config.toml
attn_scale = 0.125
warmup_steps = 69
schedule = "wsd"
MLP neurons of a small language model. Each row is named by its layer, matrix (up: input weights) and neuron, and shows model dimensions 426-521. Each number is 128 + 24 x the weight over its row's rms, rounded and kept within 0 to 255. Numbers have three digits each.
A block is one neuron, or neurons of one layer that tend to fire together. Before each block is what it responds to, as a language model described it from the Wikipedia text at the highest values.

Responds to: Place-name endings
L5.up257:127173059156122113120171101132129145089127103134104125139132126112125143148122113130089157110135139125083119148139116105123114159124143142156176091168106081134109176148126160119153143171114164108093173172122123131095148138144130111131155148125125116110132105128094094100152118141141108125
L5.up1615:136110080186092140133110116128114151085098148118138129132070125120094130130104141110127108133168112131115112167121140134099118148129190170118131121109132105084122135109120144078166148109130180076129183120103125183112146101133164137126090167160115160124132141154161090090141100106093124078
L5.up1661:153164090141142091137138138171155123090125129081158137145131108113096162134095116112126144123165158126121113124097109157159132106117147116127134101109169128140125149162188098106108125090173128125143097111107124149107151108143113138111187149124149143170157167150145107111174105113147107112
L5.up1852:132138096108114126132115092114138144110099136150113116133090112153117131111112134136068137098142151132124119150126130142136152110115149113139120147150116092101095134161142103135178082128167160109150153144163120132105145100117178156158132141130123136124148163144100106129137115091109129085

Responds to: Word-completing final subwords
L3.up337:101096162165166124113147143137164143179167116132100143150146152146154148107119124153097135121085121146131105123111121120098093102151135068142102125144144138127131143121143132128116140120145089123127122112126153101122116136142104133160120130154190151125121099159103118100135126096118131130
L3.up432:105139148156089142133129138122114135142149105139169102129132156130169136115099123101087097142114147127162138129114117093121112125110105167143161109140127125144089076165137145129139137112118110143148135129140131123128127131118138142124139160101136176126073109098125091134105142143089070075
L3.up694:124121132143122094127160115133107112110113141172123166117108126104112185131129135119131109170105152144138120110132150132158153118134149108157138115100095157191189128197101113104141128159159138157137184136149175155121149116099124113137097137132106145129119107113127115146121174148178177129
L3.up726:183148192178089148130150145130123136141097131153137114117160110131171115109129154156080108102123137106114127073145079122120107096141119179142143162100136134116128121173117093097146159103086109121149136118108140110123127133135174134154178132120169134151136095103103142068122134173107118096
L3.up844:154156103115119142181136098141161128115125085142153170176097139098116134076151138113086127058126120112116124084101104150115167134122061168112099140129122133099128110108139162155090099125154109183184117129130118094183130165121132137132137122148110154140156118111103153123122125146123157156
L3.up1318:109097103121113137109154102101122115139139131161122159121125150150083149130133115112147114143131129106151138133132095136134140126131147101147112154106119132142100157127117139120122083087128133125184124131111110145135161110088116129162141123145134169143108158108115117110135147164111135105
L3.up1473:162164129183125075125150126124123168122149116132135107124147116117154143135111177116130132125127101136121156161125108129111116192161110175107117117103152099120113088131126106140136165123145100150107122158152120175094099050128105146124172138118082123133143128089117105115079116133148124146
L3.up1581:122139116152107111154141178093132122133095112139149126115124152146132099079111133129143123107125146149091153147096123106155121107132112189134142141132112136148122122159117139147140089117107092076153105131108123105122141195078094138116122154129134158111106155113116086058136186100122126098
L3.up1743:140111108115138152128142151123136118149132118140121185113139123114117103156119104144080076123107136188082137131122124151093128152143142126151144113151150163147123116102120131096175123138164177133126157113092112160126144119153136146150084192110171154112146118128120163093131164100096168156
L3.up1762:095157086147109115094145110134163143169144141144118117126113168104126140105117095148149112192112102150140138114101087118076098102107114175141105132132081093157131132125121151081084118131151077135145120132129142080136160118148126149108139165148128124140117134099153111157076105107169103157
L3.up1817:137116108115092100149152072141153150157159128177130131070121141110091104114114177125109142126146108131132167172155106111171141181111141133117077145137144107118136126164140138163133108113110171109148119168157127099150156150139139139116101119134087169132152125103154130115117108103097123104
L3.up1958:118086174160133125118110147131115125151108124112127129107163095119115108103141135114136181096162135095120151114124114150160119156102148139152124097131101152135136101086112130110167111112146118118117126076153125091152113118137108091125138169132176132179130103098134123141109136161139150128
L3.up1988:100129118116136148110068108149081110107125108144099119128141121108179125125099134139113130122141090106146164099112102096127133136131090139146140122084146125141103151089111137123154111138143125188130164108118138130096131157105169151093136153126147138137107162122144112130122135123133141073
L3.up2123:170123148157106175167139078118158130139151130134177143100128114136117126108128133112115124119165078083132161144146132136115093135108154142130133115132112104163121145085132107129116125106154119096117159179131110120131160115078114108152106132092125156120143102089163120074110143164165110155
L3.up2146:131121138115141162121091112152079130141093141159104119114104097127144127068095131116137132119095128162121100175130091131121119102144070149144104177094124166128106137151085165145143112135144143131151111178142144145127127155134155143105129186083125135107091128100097069119104166158112125100
L3.up2413:122136168104098107085166147111168117133154082160173199139125084157139131138136129124127103171091175130125131166105155094106176127101139155167121149137104099112127168105108124111128149068124132176175141123109144129140118132136175161126141089127126119106144122111135087135137109135085092099

Responds to: Legal and legislative language
L2.up1955:117124164145090127121147109135127154124125150139148107107103142137122104076149099109079160122099128122142147124159103101145085114156095149157178086150124115088129163142113141143125110114121154127155112170143090102145167107125156111162171132117107132084120135157118172116057121130058072114

Responds to: Nationality and place-name pieces
L2.up1807:087177140117129129110155104125109117146137135104126212106130126103144130121134138148101173161160122115142097128164127104106106143126161107159160106122128139084108145145116139092099120130148139144164116114111177106155109179132116142122116138111166121182152141085126117114096101127113164123

Responds to: Nationality and place-name endings
L3.up351:124087100130116132147145161137131159095113129130128139142101156058131116117164128161134147136141178152106133080137141156134120115116130139126107099137130132120115119111146109143134124125083107127147132107115156074117141152149117155114106100079080128164144138144117153125133079117133088171
L3.up765:118128098102125113101133154098146142143174113136140112123106111144182135167156161154092124098111131125122113125117106111135129153118092109123096130106120149112101169126109102120107159094159120103101139102065123118140115159131140138106131099127120149126103105099134117098158140145103134136
L3.up779:117157117150098085152149156140126105101164140104131165155094134104104138075163128141120097159103157115140104097141123132125120152166093065082134154116150165131117108120144160174134122135111139097177147116136105120144083141157136116144139182098133119071124120095124080129111081149092128134
L3.up823:188176143089106119145125098117140127170121128148196112153115157103116127149132140164151173140107141087118140134090154112116126114140131157110162129078101147149141128139126170123097130160116120159168122141132131172097155114136151110152115162092138158162099105130118145131116108111165151133
L3.up1131:121086093119105112132125167126183126126097157110140133118107107127139163070102138146153116130149153101142140154117162103125106176125105114088146107104116150115125158160170182091144151127105094159165140113131109156108149125156124128113129144119160160129129093099098114150123133149134124087
L3.up1289:115141111113084111112105133115127112108110098106126160119134120120122155152127128133129123125133138115140122075140183138049094135141156132108107119100143148076103177170138160074116159070149154150134156160111171150116173142092143134155159104121103122138167150161148138106097094119139113102
L3.up1307:148142142077094133122135150124134177096159139128175163148107124161132148136128103123090126136111136123151151116124142150139133138168134122110193105122140103125160111114109125112102165129112111107142106094120119122105145155107146129116026123134130132118106156170130178131180125078142113127
L3.up1338:139133129128110117156136126154149114083076116104093128149110120117128150134102092124114159123157105134122171128164128112165092151116129108099147120128144141134167105132158128131127142102142114102132115117104124095136127155108145134146087125128172125120124141129158144121132141111142087150
L3.up1493:124094134099107120141164123127113142086115110137152126127126105133132093121118123139141142141171148108110089169193147154110137167138073149158169140142130127158176153127147115133186063097088114141146139149145129138130166100109134120124126164123124090137131143135103106147146114128144108106
L3.up2034:109147120112134171154133146164128113111125107123126137145158142140120170135104130080115122144129149120125145105125132104119146138193147106147154134151126160107155144163136167081168125139101084140111114150109105145167109135129161147104134175119130142144165144134094089131119119151137117130
L3.up2118:153138120109113145128161175184149159142140125152121128131096169096075118108160140137138179125087141117120157133145110125111106172132119172130103123094114118139138125107102111135140128159155142178146069111144160106098148146157156149145164145150084097085117144142135094148111143135117063125
L3.up2272:147142147091099164143173110109133136152082134139178133152095116072126150105117120125111138131159149126091110156161130098147150148125124111137147107096139098124121121109137172156155113139140123132114155102095131142124107087074121173107122101130138142095181125139113147111079106125127112115
L3.up2323:123167103093135128131157148133106168110161109125108133131144148069111138122121137103156134152087166185094122164134124137090123145142105097102183114135159137130150119140151087155147104132101108106118122128108137156124117142118116149105101141129072152128129123128110104088110135131098098138
L3.up2428:139136108091110111183164140136140142121163087132128126132115120116123108136141105102138145113137139109145096146160130114111125154114119081083126106131176114095173165176114128129114132118123093109123135125111131117101155157130130144150123122095130153140134145087117088137141155120099133104
L3.up2487:117129144144114116116119127114147122085144181107149144128154136113154134066111136122117155133158108175136106117145171147152097130149148105138092120143144149177096068091096125161119118069143126133169103129106129113144151095140121134092160157139155108120171186165147180120130154141147113075
L3.up2490:134148130117111110136144138125088141110153064107164150118133116139103143123121150141115129172135145135160108124091093122141134126122138126102136136103122119167125123166162145108136144141145137090157144151142131105113128081136148103098089130125118124140111144129082106164102120076076123136